{"n_head": 8, "init_std_qkv": 0.0188, "init_std_down": 0.0, "lr_head": 0.00606, "schedule": "wsd", "doc_mask": true, "dataset": "wikipedia_en"}
MLP neurons of a small language model. Each row is named by its layer, matrix (down: output weights) and neuron, and shows model dimensions 186-313. Each number is 500 + 25 x the weight over its row's rms, rounded and kept within 0 to 999. Numbers have three digits each. A neuron's up and down rows have the sign that makes its largest values positive.
A block is one neuron, or neurons of one layer that tend to fire together. After each block is what it responds to, as a language model described it from the Wikipedia text at the highest values.

L3.down239:487501461536455510453502525523544516485521508490484462505513538497545541489465511546498451471456499512451523498491490483511470531521480527483506491552555472503471498502521483503472536506515510536543514479520476507473538492503557486518531463463490489492504488497478511496464447460494474535554517507509481450496477495513483480506491498504516539528513516520490477522481515538546464575511
L3.down318:507473466502497500462502495527517536516454463474499506490510501516491483531523518517472482483464504534523509514476497505486496478515545514466512542525481526482504501525505515477496481514509482458489492462498528497518492469539505508483508497490502536483481537485500544491531487482519510518519534509497503501467514488495480480497487498492515464462489491504554458532500471532540488467470
L3.down367:483490501506509514460490484498493465504505539515489499460535461530493501472492519507482517484481516513464486522514489474490540499552483517525470506491476509494528483489508521471507483511517493481517480487496453475523497501516482516515516538472526482481475557540485478484558496545455512471500498556545527468494482474516489478518517500522470493469505528533507482499482545459482498494493
L3.down461:513490508457505521490471458477493538558516478499496452475506504517486494464536468496487478487529532503506496489516522546539485493498513468519485526503494494497517546491463497508480506519483513508506491492466465479505522514524493499494525474485509535479524493471487488495473475466515504531520511509520487500485493489509474502520497541500519479483495454491511519519509512521454470493521
L3.down562:545503493476513488478492535533520463454488479481542523468496511530500526451550479518460473473507529489416488493498488449522518491521519483495539452483492492497490493516485493482508536490489503499487504493504522538505465518490489514503485488545489527448537529490527490521515486499519493505447478481454457530499511460476516505510514457500456478511482507511550512511479504469521460543510
L3.down893:472496539508499540495474489513550488504460472490471492534531479558460500507531482497482492542464452500485531501475486451525509481483491458529527509520507512504487534489459533489461525482510491520452533533510516481467516510514536471478514489507480519445455481490523439504518525522503491514472499463452502523520527544512472476468437524512529503528473548547527467480498516508497459498522
L3.down1250:516525480478441476506481474482493511489470504453502517507477508492499549510488508536490485548505524470520475452503493484480514511523539496498484485526476545523520494481499467490556485461503533510503503480466481524523538554509470503521475523477515506475520500475557534519493526503490484470469539524509486518493494511486511524504526527502485475467485538494510525457499545456497516487502
L3.down1254:458504491517451520499487514502476547515545504515480503534503505540485463503468451502523472518467474514528492473550490490470514524476459462487507499501491510501499490453459513541538487437519439502470527502478524517533493477485530470536511552475529489513470458501538479510505513496488489507497476502512455518492524499477496484493491507483495504518512530466473528507492456493556517507457
Description: Fixed prepositional phrases. Noun or pronoun right after a preposition that opens a set phrase, such as in terms of, in order to, in front of, at the end of.

L3.down292:534504477518480507506484496492500512484466536498518519472475485544524526466479524484503480488484514545418484501497523507519509493448533532511505513505489478540491491485538474509511473502521474510478449513446486481515509468479534541519495531512532497476524481501472472543519534531554521510480519543458500530499483522467515522482485501464520508471518476482459486484515501519502552494505
L3.down373:530483497504510527526525504463540510464534537513506499460485487496515455484523473536513509506515493489481497507506479479460475500507494478531499487483487476497492522464522495489529510541522547478464459521454519521506480528464497444529517490503515517495542521464514483498518497477503474489485496516483512500499451548546468520468548516474506496508484524522522469456513495468498535495460
L3.down539:477482500552496492504495485502530496489535482511514460491496520462490463504522465505492507480514519450471553509487454516497502478507504463535507460514512480555526492516520500530540497497473507503512518492501501522475501451506520521491497495517487524536499536473468498490500532493516505519492497496465463477495526441460439487462459485465490462495500548532522442511508487540505493545528
L3.down782:504502539491488500494556531515549513533505496519491495442498556526493559510500503526488516480505514471439455507476494492513518473503518483460486472549513484512465514485505518460523510522478507498501487492515513499483493440433509454489481468516498501447516507511515474490520505546502511505500464516520499525480491463482530443468540464525500510512539498497493486517510511493461487503484
L3.down821:496467495496474505499467498483470505517484507493471521517521473490516535490521540517510545488506545505497534483486515537556465510549567470516515518459494484495493505490528494513467529486503540494458534496487524474476477509475469507498451455468469517484535502496458536512563528501513479499522488450489424516499476521462476503457528499479496540524480533514491489471504474509463541495519
L3.down836:510477515530510474466521494497486512530469507473465493507488535482511475448502467489496481506504511502540507502547529490460528466477522455471510524443564497454491467447505526518492505555499489485488479501521491510467511507486520510520468523508492461522506522494525464496507503479477497492467506513474489471509464483485463514541496517516465514503509516552490478490481504481507546539495
L3.down1144:531511496487504533490484482494507482528467495489494489497473492518495504475531476517484506484529463511526504466459504482487453512492507493484522488501495460486519529457514440520535451533493514541490516500522481510508541493490522506506508483483489520503473464514496471525552561461457501480519523541504471516473517482513541517504497497493467521539460512455541520505506495509444472516525
L3.down1195:500478532484462501519556497513466521546509500527502480511512490496504477443521509502467488463477540534489513471477503491521455498478550498484471470498503462474485509500493472495535431473497504516519500480461522493516485485505504511526482482475512507478474539487502487518507501538500527524502514517478493502498524513492474501539491498468540450521496506502439528520495510525483528463524
Description: Heading closing markers. Closing equals signs that end Wikipedia section headings, such as ==Squad==, ===Front office===, = Name =, plus table separator rows.

L4.down245:498513510540482491541520451491466501437510484504468507493489486502503481530502507500455472487490496522470473517483473498516488500528489503518496532473465487482459510504493516505471490500485533493482476501532474486490465516544549511523533492538510468491463498468540488517539470491522535516474515476491536472528526465442522463509501472445473485512527516461469528506465496513500483485508
L4.down271:506493516515500550523531490491496511515505527548487481484491514485503497451511516492486466546498460500466481460458496471488513521510483468527529500529477471506546486518533485466527479465468507479474489518492522488479509489489528532531502487514509478490504516513510475473517496489493507497531496503507510491491476487488538495520513475531467519467549525491509480491509473506456529497537
L4.down289:522518488488500504478496496478473517518457491488535495442451469475542489471498533506496475491477544518464453521487487489489532483430538516549486527518521448467461480527490496522467499494465481537471528513478529518533480479490463496499479524481494481476493466478520531456472508496493512526504465504489494484495517526527494534469523494520487507518437475513514485511519472542511464513519
L4.down786:515483510477525538468465502491504490500478518489486497518499500496483504499507530471507455516475509502470505479532518495536480500445488511506532533467532514498470493507469491537491549480480531461488515472481482492498471512512507477445472474484506488506496514506502520445491531484522518499490497471542495493512486478477527521460539519481504507476506476471491514493488507517533523467524
Description: Creation and origin verbs. Main verbs right after a subject or "was/is", often passive, stating who made something or where it came from (written, composed, came, moved), with stray table pipes.

L4.down198:504483537514494544493510469510498497485540492473489527518550520459530465493450496519442487481493500484483517490505489510483493476528488542491499529483511481500526489519501532488487502508500492492557455500492520496447495508547510485504517521472485461483474469521503450515502478499498497507477511464474501466514525494505504532493511483502435546543516503513482514510502489470475506508473
L4.down876:540502502496479532527498476544520499535501504514515466499471477526484511519496491484491541477476468561483491492549482470513518480481524523496513511477500475492476467524502544495517496508476476512488509552497486457481505476473474534538517524475486447520464549435460511506473473518493479472522515472489527447545459535546488532511503507483457514521471493478508520511479460520518475513480
L4.down1278:501489490489485530539512458517537525457485516527475503491539497495516492496501504514486515488483453539505527501508526540523521487485485514521468553525469495512509526456471507478502509499483545516506494511496500509502527487501537472485494505576504450527474516493507473490498495486488473457490473490509557513470531442488528508496518469489514446508520498512520475470518480522487499516528
L4.down1291:510550503505476508506488493494506555479505483498529509605469488498498543515489494500479519486505477514499500514479487459482512483536498510523473513499535487499463512458484510536488456498467490501491509579547494484492530420468503512503491501490537471496483554469497519528536487495525496493482500506494532530476515474508512496451524505494482511474477478508517503513500463499483506496486
Description: Table header opening pipe. The pipe character that opens a new wiki table's header row, right after a blank line or heading, e.g. | Pos | Team, | No. | Title.

L5.down719:514532526530453477508493528471521481508539509482487572488497479496502488527530516556505475507489478509502521465454511469527497515522505480513497510480483481567544496472462509493478503539476457469507534512441500502529487489534489489479453488475486509492482520463493493534462470500514473505529520434518478504473512489490485507491495512505509501511491510527564510527510495463508515531503
L5.down1335:511505481514453468487509496455529493486530522482540495514491447484539492535475459518471492530478470471399487475496475536489473526490459498475490529532515463536477467490465512512465500482485487498470501504468489532549479512534517501543498491513506510468501460505468552495498490511533457489532546537503511492490529510518500475499534487507506491458466506512514482507479502509500527494522
Description: Main verb after subject. Main verbs right after a named subject, chiefly reporting verbs in reviews (said, wrote, stated), plus fixed phrases like in front/terms/favor of.

L4.down200:525496537504539523488498492506506444467501488522505494490535484489499527486512492477490480516521531457472487508548516480498497523492533534518469465499495508543489533529452524497508523528470527535485494524490472522493466515485520543564508475521505511511511532501433512501485483519489540528459542488546528463492481505503506514497509513560485484486503477496503535493519509508472494531451
L4.down266:504544534481510553473520463474504498483495447494499508522499523476525529505569483512503548502507470554485527483491508467516497511532517524530517489527502519501494516472459485526506481477504494495525549503472545508467491525515458497509494518505531499474486491515532503496491494496473501480501473498529496481524481484518523525485488513496504497488504495475494457473503500522453503553517
L4.down492:497509498485522527445495497491445488524519519479517525499473447490454524496512471494512454493476485531463526480526513495507490514488494554526509418526537510492477483463473495500535506510497508495534509454510520553479534521502501510503461519507497515472557529499479482505539493527490497500476501491511530515519454534535501471495543465478516544474474508480532473483498504528561500499532
L4.down1063:467498548554529487490474504533458516485498498517502553509464475474509506472537452503472461498530498476463540461494523507482495475461513515507490498487498541524510524475488469497523504488459477502482500489503494499501461502468521513518512501509500496470509499498509484437490491520488538487477530463484462525448511511479515524489501518484554507497464500487515558478482452499471546529536
Description: Example-list introducers. Words that open a list of examples or named members after a general noun, such as "such as", "including", "and", colons after plurals.

L5.down228:528505502466469486505495537454528486499531488544532491540481466477479466542462480499490479546519482497480454458503540479477445483511466506489472513543520517493501462521464463488467516476510538496479458510486471534549581531541524498511508456513479509466512485517483544485471463522513505443518564534476470525471462486507500490498488528521510470467490523490478478487455507519524499496516
L5.down1308:556503475472497499488499533470486525522492512527521545489489450506501515494503489535455495577523497483521422499527517482490489510515487514476472487505497504509499486472527480520558503492518477543477493488486474489513582498524492513437538537456487537479501485491545511467512460492509492493522539544460472508481481508486497511488518472471502489529523492499476524460496454531462519545478
Description: Main verb after subject. The main verb token, often a word's first piece, coming right after a subject noun or pronoun in narrative or descriptive prose, e.g. part, sl(aps), emphas(ises), measures.

L3.down118:501498515476477480470480527491513536520536513512482481519542464519545539492484500511496499514478491525467436475515472452522526479528483481503541524522504456531484535492470498514504463491486507555496587525531541457510525519499543471533518477471514461502503497477458461506519466487516469531514488524543516491466474496504502489487474502489496497512525491543447507486484482538518519461462
L3.down185:531498532522459464461466498467446479489487516486513525524464524471516492499532487469519482498550493490424509471525525501544480556492514508494514484524560521504496526502488540563507524479518502523504507500549507460471503506505534472474512500481522518492517504480476503486476492506519553502458476477518547492513516520486520517464478495533481506499490504517476482475488531495460524495507
L3.down200:456530496499520527477512515527527505532517474558449522481477477504506526468479530448447532515513534513473467522533483496512526482522551468501474493520456518503495532505481520533493463521538497499495465484535500513536510506528462446509539499500494544521538520503444498532506509497477499484491457534499470510487486472426495475534472512494525466468499534521518484544529469490534553564457
L3.down542:569452518500509470522523489483505466522532560501503490500514476481495503532486509520425520548476525471463476516479464523491485496472492498495504498496460462484494510509541465495499504504493477495522443524477440505510539493532509513574500519478502487490522488513484489504492502532520467474526494499450468518499470509509484491510553479488486474467451510512517498441498510490516487537466
L3.down678:506531556514452553514531504475528469498472490483496513495486482476517491511508481454489475544487505513513492552507504483548514487567518511492474486510491511560532455546449490488528515496501518474485542515489523491504541560531543527516470504507504476495481484492515501497483521502556532488461521525509517450481451551519468455507498538481482478456497473528494471499460498511547498484511
L3.down812:484498506488467495494577490534496502461491481472501506545473513505514529516490472504522488498494526473492509521481504487476481494530508494473493530488521466510467517457422490424503479458492472490452534500505470480514492529518517537464517485496553520483563528501500453515454509529510513475465521491530516520455474501497528510442501513494509498499475500474524487500512493473483546524492
L3.down895:531487467521515520504514507489472548488540454526506495495494468452486523550471503499447511524477478482424519480514517470507511527554489536515438484496525481539454515495488497471533511512468464498489463491483468513520452464507493529516512524448520522528564521483494551526486500520493465473471504509505486491472507483529473502534535484543489500444499492523483510440525455515521509486503
L3.down1183:541501519504501530508507493488505490543515501510505501510495508493526494523491477522453506552495522471484516490518507549487484481522511512537500486504508457497506486495474472532533525483496487486536469507472437479512510527538494546503522506521508476479521492503509502512521466480471495520529526534502497521497459501503494499541507483524522447524474550533536502471496473465517466530497
Description: Verb after plural subject. Fires on the first verb following a noun phrase, mostly plural present-tense verbs (men do, trains run, bees sit), also participles (tournament played, story set).

L5.down111:489541527486489515543506526499524568501493460496509488498502482496476502468541552487512435465474506473474488500520512481488504488444532499520504525466496485489460517543494496499518485490492525534494477485440522502519504531480491472503509498497482477495544485481490483531480529503525480468474500528504493474479535434507498482516483481551472485514498497537518508507514480516495482492532
L5.down752:504505517470491497537476487494488497475529470470452509472517473530505482526463514522515492501523522534464488480486482511474484536492456487515510530469520519506465483499494494507503486489502507516520469533495462505465482482508512507495461516455509546473506483490523555498496476539497493541494501481487486514518505492487520510529492478499494483495534490483485479488479490513503539499530
Description: End-of-life date completion. Closing death-year tokens in biography openings such as (1935 – 28 September 2017), plus date and period words like died in, later, then, released in.

L4.down35:478538513501479481534517486495473570447436504534516457469521523513526497543490483467501484507477509486430482534485507563524477496476493464540488475500502497473523497510509495518462492474539472534494502482490468499520528547519486464492502499518517514476446460448500523469473502456459497498478508493515544514488544511483500509466534466499475528538497442499515505557507533501530496523525
L4.down550:487532489481503471481479517495506508469489490489541512481536530520499496532474512484491501512527459497506499497497497502505560531483468496529517512533539565507487488504529503532505494479486498494530515536451422482482492471481503428440480507507545556502512487516471451514527524486484504513548527487497517492512476520542508490480489446512506498458487487505509520480472477512474491464446
L4.down818:509467551510489474438521524529511484515472491499541507509462520514469496510489487514494458481522489472523475479509494514482488531517524517478499498541481494503512479473468499490528509511497468444429479489487524495506459506453453438498459477461496515498532503521501532514519442484488519506544556473481525548495518536458518532490474499515482530547469504542520521472466546513496490466492
L4.down1036:464521504496560532529509506535516543465516527513532480538486497471522518486482484501483450497497433477515484539446498471518507534536517552487501498503502494477492518513488506490522525525499509474474481550521464480536497483477577506487489532457469522533486512495507460489476513490518481477486500495473512474514503527447536494460484558496511514501519520510537523491510478512538519489501
Description: Inside multi-word names. Middle tokens of multi-word proper names, mostly "of" after University or College, plus partial place-name pieces like San Marin, Santiago de.

L4.down418:492424494515486488496508509515511489497525516543499500507481440500471514490487521494515484514503484491521540497453502449528499496507506500475561541517502507514447509475545524525499498501505507505488545488474506509479496531494526493429549532493515450481442533489488484543500498498561463538480492505505512441466480513520494516522495473502510471473516521513523443478489505468507544542515
L4.down775:486515468482581515520494480505546494470459485522484458509512479483457514509522541498495510499515459480554518496463511450537503476513498477517529464476489461494518527508494506519530511497486536498512511542516515463479527487484483520435521449504519470510470535469498527517543501492524476510486522510527485512497550526449516525499482506490516482519533529551512524473478520494535503506504
L4.down821:506506504488508483498439527477557524497477509476495505484485499500483515526492490481510544464504524497542512494478520480515481461508511528477505536537480494540529491548456512459491465526501490535496485479487509503467474470509459516459520484485497488478500478496480506500512478515520491500462486496477469500470512487532473501489504467496482515526487458531509488522489499472498499469522
L4.down1061:527496436513503537532503486496491501530521482503455554535495466487494533492512522518541530489473487515508496496508521464457510496460462460509495510504510481499489555455488486478514481535510501492497492509540456495516471474504508496533505521509494480510496506543504489497517445531535504529547483475501476521504497490513503540515533495516486484478538524496473537469466468528510528477517
Description: Section and paragraph ends. Line breaks closing a paragraph or article title and the closing == of Wikipedia section headings, e.g. "= Pablo Baraona =", "== Reception ==".

L3.down179:541523540534517492519492527522549514510518508455517468522526468469488478522512503494526504535547479470479487474484501471519488493520503502453499505522501525500455506478487551488498485476481489497511533495509511499530514533561489540462489538483520471477505512488529508555495493539492526498480518514465507472487553505491504485517482522495502484516465480506531528486531501532478522516503
L3.down204:490494486481468468500507515476509490511478504506527506511553475516486506487501530480507505482448501495546522468482480484500519466512493498465471496504478549476498515502461509486551508469456432494493513521498501525560485489497513471543522513504487516458493497497504550504535503456523523518558504535511507469538514511505525491463506495516501474495506510513499501501475493519512532525495
L3.down302:520478508474499485486548458472436538506496480469515461458514455521513512525530501490493509513498508493539524467505516498474465518510507508507513495505500529515482492485470472529502491489496509473493536471477473545498524522516490534523544503515515485487483501519479504469430471507445483512489464493486479428476445477487557467518503477492526507468477502523502478522499514487535484494496
L3.down409:514453525497506500483518479482493539500479503468506476504514496534485469538518501513546516464501482531516486500502509504485500503526530478474495477497454516517512498512471481545507518472523483507505504525518492500516508494529526538524460468523510497456483545480498512510515530515488485498520448527476480474522505539463464487479508479534531514488507522472486510500471536480523506515477
L3.down613:509541470559478471520543478465493536496521475514458505487543540506496505515506528507499482493537532483457524498544515510450479475476469484517522516509535466475487503520516497489508481505510492519535512505508500540458485516516492517473482520496495530548507475477514455504480488496546450507509463458478455498499463541491521552521523457465500512523493492518540519515435480490479508541525
L3.down663:498509488534502499481500488519474454503467506485547473510485534496478488503493478503474534502537484458555529495490501457515520481539523493511547526513517522537496514519462473464473503516499494530499495494518478499527486497505529515545519520484505507511492545486540531534503533498497510487520487488472500456498550446457517502508536495466516459504476530457530514536537538548483515515485
L3.down881:508509470537471479519501533474470500501497466511497510513485472481500518485471506514498481524492450487498481488508537503491524476587510509548529499507519507529476518483475493509483556523477490468514522466483464520468491564528502511550466486501518500468529538498464505522507509493461509511502482501486472465536482509456538489495500463507506522505479516487503488516477556456476472536463
L3.down954:515486467525515533512498536479534451471520530523462496510533480482517495514496471507500512521489487486489513512490454479542485552512498498529527512479524533503492522454466508529477523488481504515535512533514504480472494514533498517546495478546480510474538510510498537535504519524490512472510468489479469496492560497462484514509504490539470527518513474452478529468483505499482453516510
Description: List introducers. Tokens right before a list or named examples, mainly colons after count nouns ("three daughters:") and also "such as", "including", "called", "like".

L3.down145:528490477538485498493525476520500499511472515490471488472528515493545510438533477473457462506509501457539503486488489487489494482498482522492491504507472467495516503452535530507452464515494521523473552505516494561477489496471516506501506531487464515547481514485547526478468502478470528437485543492524525491476560526518508523517524477528533497483506477516464543464484556530525518497501
L3.down317:518488517504493512533467553488523435526486488557492515451485459545496500482503502518507480514554465492539499469496534490491544468490494471473516513529476500531527495515478508488469496552527507519504492485494466467498511507488436504508493476501497449444488507507452475492514502479471531503486492478481510492491517524462505486514490501467490517482482508504498468411558529501491489476491
L3.down466:481491514540482517487496506538546543545510553489492476506520511525492502526532533488485560463495482472502518497503507475480481508484488469482505495512456491510477493512478553511524521488546467532509494484525514524474499530494460473537498513463520505543482525498514505448521502516495490502505450513497518494451507467504485499445440559505520465509505450502481485448473454520493482517527
L3.down596:506506508538500519530487501524517526501497529539500503540493504478497527469524510505482527485495494507495521480510498458489535498532435532515492484484500543492479517483529510516489521515471507501517527529516482487531546452483479450487470515505499504518502459538511441539506497462518503497483495501537522497521520473489510464490490464507475509523506483456488505476511504522517505517476
L3.down698:560506511485498462520525511495478474506530507446464538527550545500536500528531526522482534475481481512489482515507488469493564510544501519500529521492488513485527495516460495517498446509498511481509504507520514531514487520496479515525527477464520509489476534513466483459520519513501492478511470505503488462555456499521555485534504494500485525499472531498532485512544496520508513499534
L3.down846:492495526473490492550513515479507494464478526548504536500479507462511516489484469511489497488492493500503490508536474513476524504504472512508521490496504521496500474480463506468519485519479507463504516509468493474495487440521482463536516513535487500527484485480534495459514492498473470507509456543548480471508517500548428516456490490488516527496510485462486517442531511494525479516511
L3.down1058:489532496511513503446513493496549498482553503509508470504491507481523516493496458510492489457499484499544488509511470547508515521497501468476487549495522521517490496496508507491479456477529507528525506456503496461556543489493515528539539517484461500502452488511482466541490531513484479439531505550503473509495488549494493476499480465464511524524497530486489514492502451525484508484514
L3.down1302:489503492528509523532458475491475521530507497525526518518522527530532521478501449501478526488523503497499514502470546490514515523467495508505477527509550483483538519505518534526512452482477500533504488506441490545517492452495526450478486517515485507494466516541496511499505474535498451553520495533480496550537500507457514516516496520481496524458493507474509525465543495470499538465508
Description: Table cells and years. Pipe or colon separators right after a team or club name in sports stats tables (Partizan |, Celta |), plus row-start pipes and years in prose (since 2013, in October 2011).

L3.down46:500493445488484542517529504497488457515521474475489483541513498496559514487515466513545497514503476508553477519545514475493491514511520515489540480492544512531524489475460507494486500446512531544482528486524530516500513522528500506558494525515543535503481499532502506486488527497470478447504507508503487480475479482516533466506486489496507494514495542495499525513504491523480468488527
L3.down139:549512523531463487542498445508488510484492499504524512547502520478523457551502493492505507495546497492560498517511496494490472533506544498488532515499491423533555514517504505459503494538491493455469521502520489515482510516490492487502474483521512518518507487496498487444467515443499492537533526464482512495499484491516525506509484506555485475508477514490497512514502477495534456530541
L3.down203:504530542487483467506494516504494548481451486518552517514490480465511490532484485493484460463495521542539521511529536527476488552506476514475548492499524477517509508470455510493497495486484481493522529544502474494524484475476483538484475527512487555520479488502516472468529513510517459535538490569547460490508518530461506523495465519521529471581499458464508463549487465501502511508469
L3.down418:502488464480450528516504486487494525498501520483495464456520498487491499491487465454476505493483502509550505520494470462498506504487485504481495502509470468505483486499540499501486508533478478472510471489503457505502517466511515542488481533477498477495490498544505544509501477506487513496484528488504470488498484519539497491480488510556470571509501504469464523484507515445528539499466
L3.down706:487468505506437487502524521529503470490526467525524491516509494507525435508507507504490481449526486484465488474485524447509500509491545485468516516513504503505538518475567500499505519519512497491493492463523508504515455504523525483525480506543472518530493518502458516471526475454512504459499485479545524485509520458490483489501466521501507479504481489468550501478514507493509514495468
L3.down1000:495515496474454510498514485491471516503518507487489482534502491512508495494517512464461519487494510527482487485483540492513518462478525498485466492571473495540509473471551503483492515473505482513509493506528536508539501511499488508520482503449480541501521479537499497526450499561495487471553522497472458505538528464495482504517482529522448439534490493457557514454536486499495474530493
L3.down1027:500490479533460525504554508511500510560491526475526540509528493464496487527514481519411535499521499515466492472499508478448458498503507499532503469438478466535489491519508499471533526471545462436484479458476501510509481496467484532466524528463546473521479544515525486469489517528525503530495496475456504534488495493507541478484569495509457517503525494545529503518523507543516480492477
L3.down1268:527453441551493563519503523481503534496508526506502479504523487478465511544514530533498519436468485496495499508498481485526506561516470496517474504493543475491520509479517522480483501498480527465503504548481524547519465521468465468533505543484437507509501490485518531517497468486485507504454487516508482586511505488482450533482536481467501488529523449480527497485493494471500514497484
Description: Place name coming next. Prepositions like in, of, to, through, and infobox slots just before a place name, e.g. born in, native of, "(age 77)" before birthplace.

L4.down178:493523516499495506531492511506449486555499494523482509491471502516520474500504469477514489546488509507486539494517524536523501544474485529495451480485458447520521487485519508482477508505516501515448457500513517509465540502491481503475502503473524483432523472522506504495514527469489518528492509500509499501497467474507517500500483549495516479480473543473468535527514497477521529483522
L4.down528:496497486480496503456466487450469493525503470487491514453509503486467460486477480496450497501528556488529506523496483512534509476493491510471509498484483493526530507526448481460527519516502455526555520483486491516508503517522487490479470475512516475507475476475481485493562501487552495509493518520524535501507492530516434518528514498458507518488534509545479467473507546507529477493505
L4.down593:506497487467487458504458479547469494527522482532479515461486487510479514509545480472498476474499507476470528439520477506495479544481529510492503481537516531501542491439497503486534576494492526487479483502507539507490495469515479531474486500497561471510479505488526521508488491472501519512522527508517516514543466529474432535496535486493490470487479539526545512473485498504546495524529
L4.down1302:514519522554510508483499509533477518498478493499446498472473512517491470467505459480489483516510488467496516511513513510522507511523521504498498490504480506508472493495553478511493498514528578535514443514511489514476535529505467520533476439488555540478502493519458472470468488523494521521468510550516487472500521521529479481490500492524461504496542526505458526506472512475476510506490
Description: Multiword connective heads. Fires on the word that begins a purpose or adjunct phrase, above all order in "in order to", plus with after commas, due, relation, and table pipes.

L5.down851:514551458527462515481539546514490544484487472503509514469514457476489444485539520478497512461489486501470496501486489510490521507505489537507544473465510474537494477517532505488531512518497519520513439507474515513488475520473489516509487515521516514520539514454554519487499514517506532523571452524497467496521490479456494492525514499512477492534475518483526529520518544486503451493529
L5.down927:510472475474450494467469529505508529463529447478501515509488466465474480527540475476533528533505498466503453509488483470474499509510513514491539456505511509552476483483498497473510510530470533506513482507511536500522482547501525495544489485558516545479512532495452526521472497530528439522565454518490521516481539496461498514514487482517486512491500486492532531489510547495509501463525
Description: Name-preceding role noun. Last token of a title, role or descriptive noun phrase just before a named entity is given, as in "its director, Dennis Barrie", "German philosopher Friedrich", "his wife was".

L5.down582:518508509533461476462502502475492523534479543537493529467496501492459490511463495507506536503537547491533483516497513486476548449519485493517508512504549520499509482491514488542478457498506498530532467509510484486484495518491495492486488520451516539511471474481509512493504508520487527533480496513503481497496493535494505513499474502517493500515521502502503549493494564489502474484540
L5.down670:463526479466476481502471511469480544489485473514567534478511521514468457503467504541484569525540494498515521469511509534513510499516514502510499509458503461519533527537528487492522432476499512525542523458462488460465486507513510508523467505519451495480503455514515523473518545489496485513500481471506521491491477526529490503495495538519479520511492525481498492461545441513497452486525
Description: Section heading and table-header ends. Final tokens of wiki section headings or table header/row-start cells, often years or numbers: ===2012===, District 22, | 2019 |, | Year |.

L5.down112:512497503489526517496481498496544476523465473483491494448474509476494486516490483499540493510523494556371541474506519535549495452548525496463514480488510457526518474532511497524513503503476493487523526509472468503501484475517524489515466554472527457464509516498476527497520559515536536531485483541509489524462502469485497456501499534515532462474481497514475489500516489493457492518541
L5.down361:467524542507477437504489526483488468523470498530523494495461499499529572491471502485507489504480489508496507481459534517479456504487466471522498518538491514476526483499526496567482477550454476533513504502476467500543490517507511458525473502501497494505489526442475471500496533471491472506486515560502531466492517514493494490489487491537494523507525496445481478507517452487459544482523
Description: Wiki heading closing markers. Closing = / == / === marks and final words of Wikipedia section or title headings, as in = Gene Shue =, ==Club career==, ===Main===.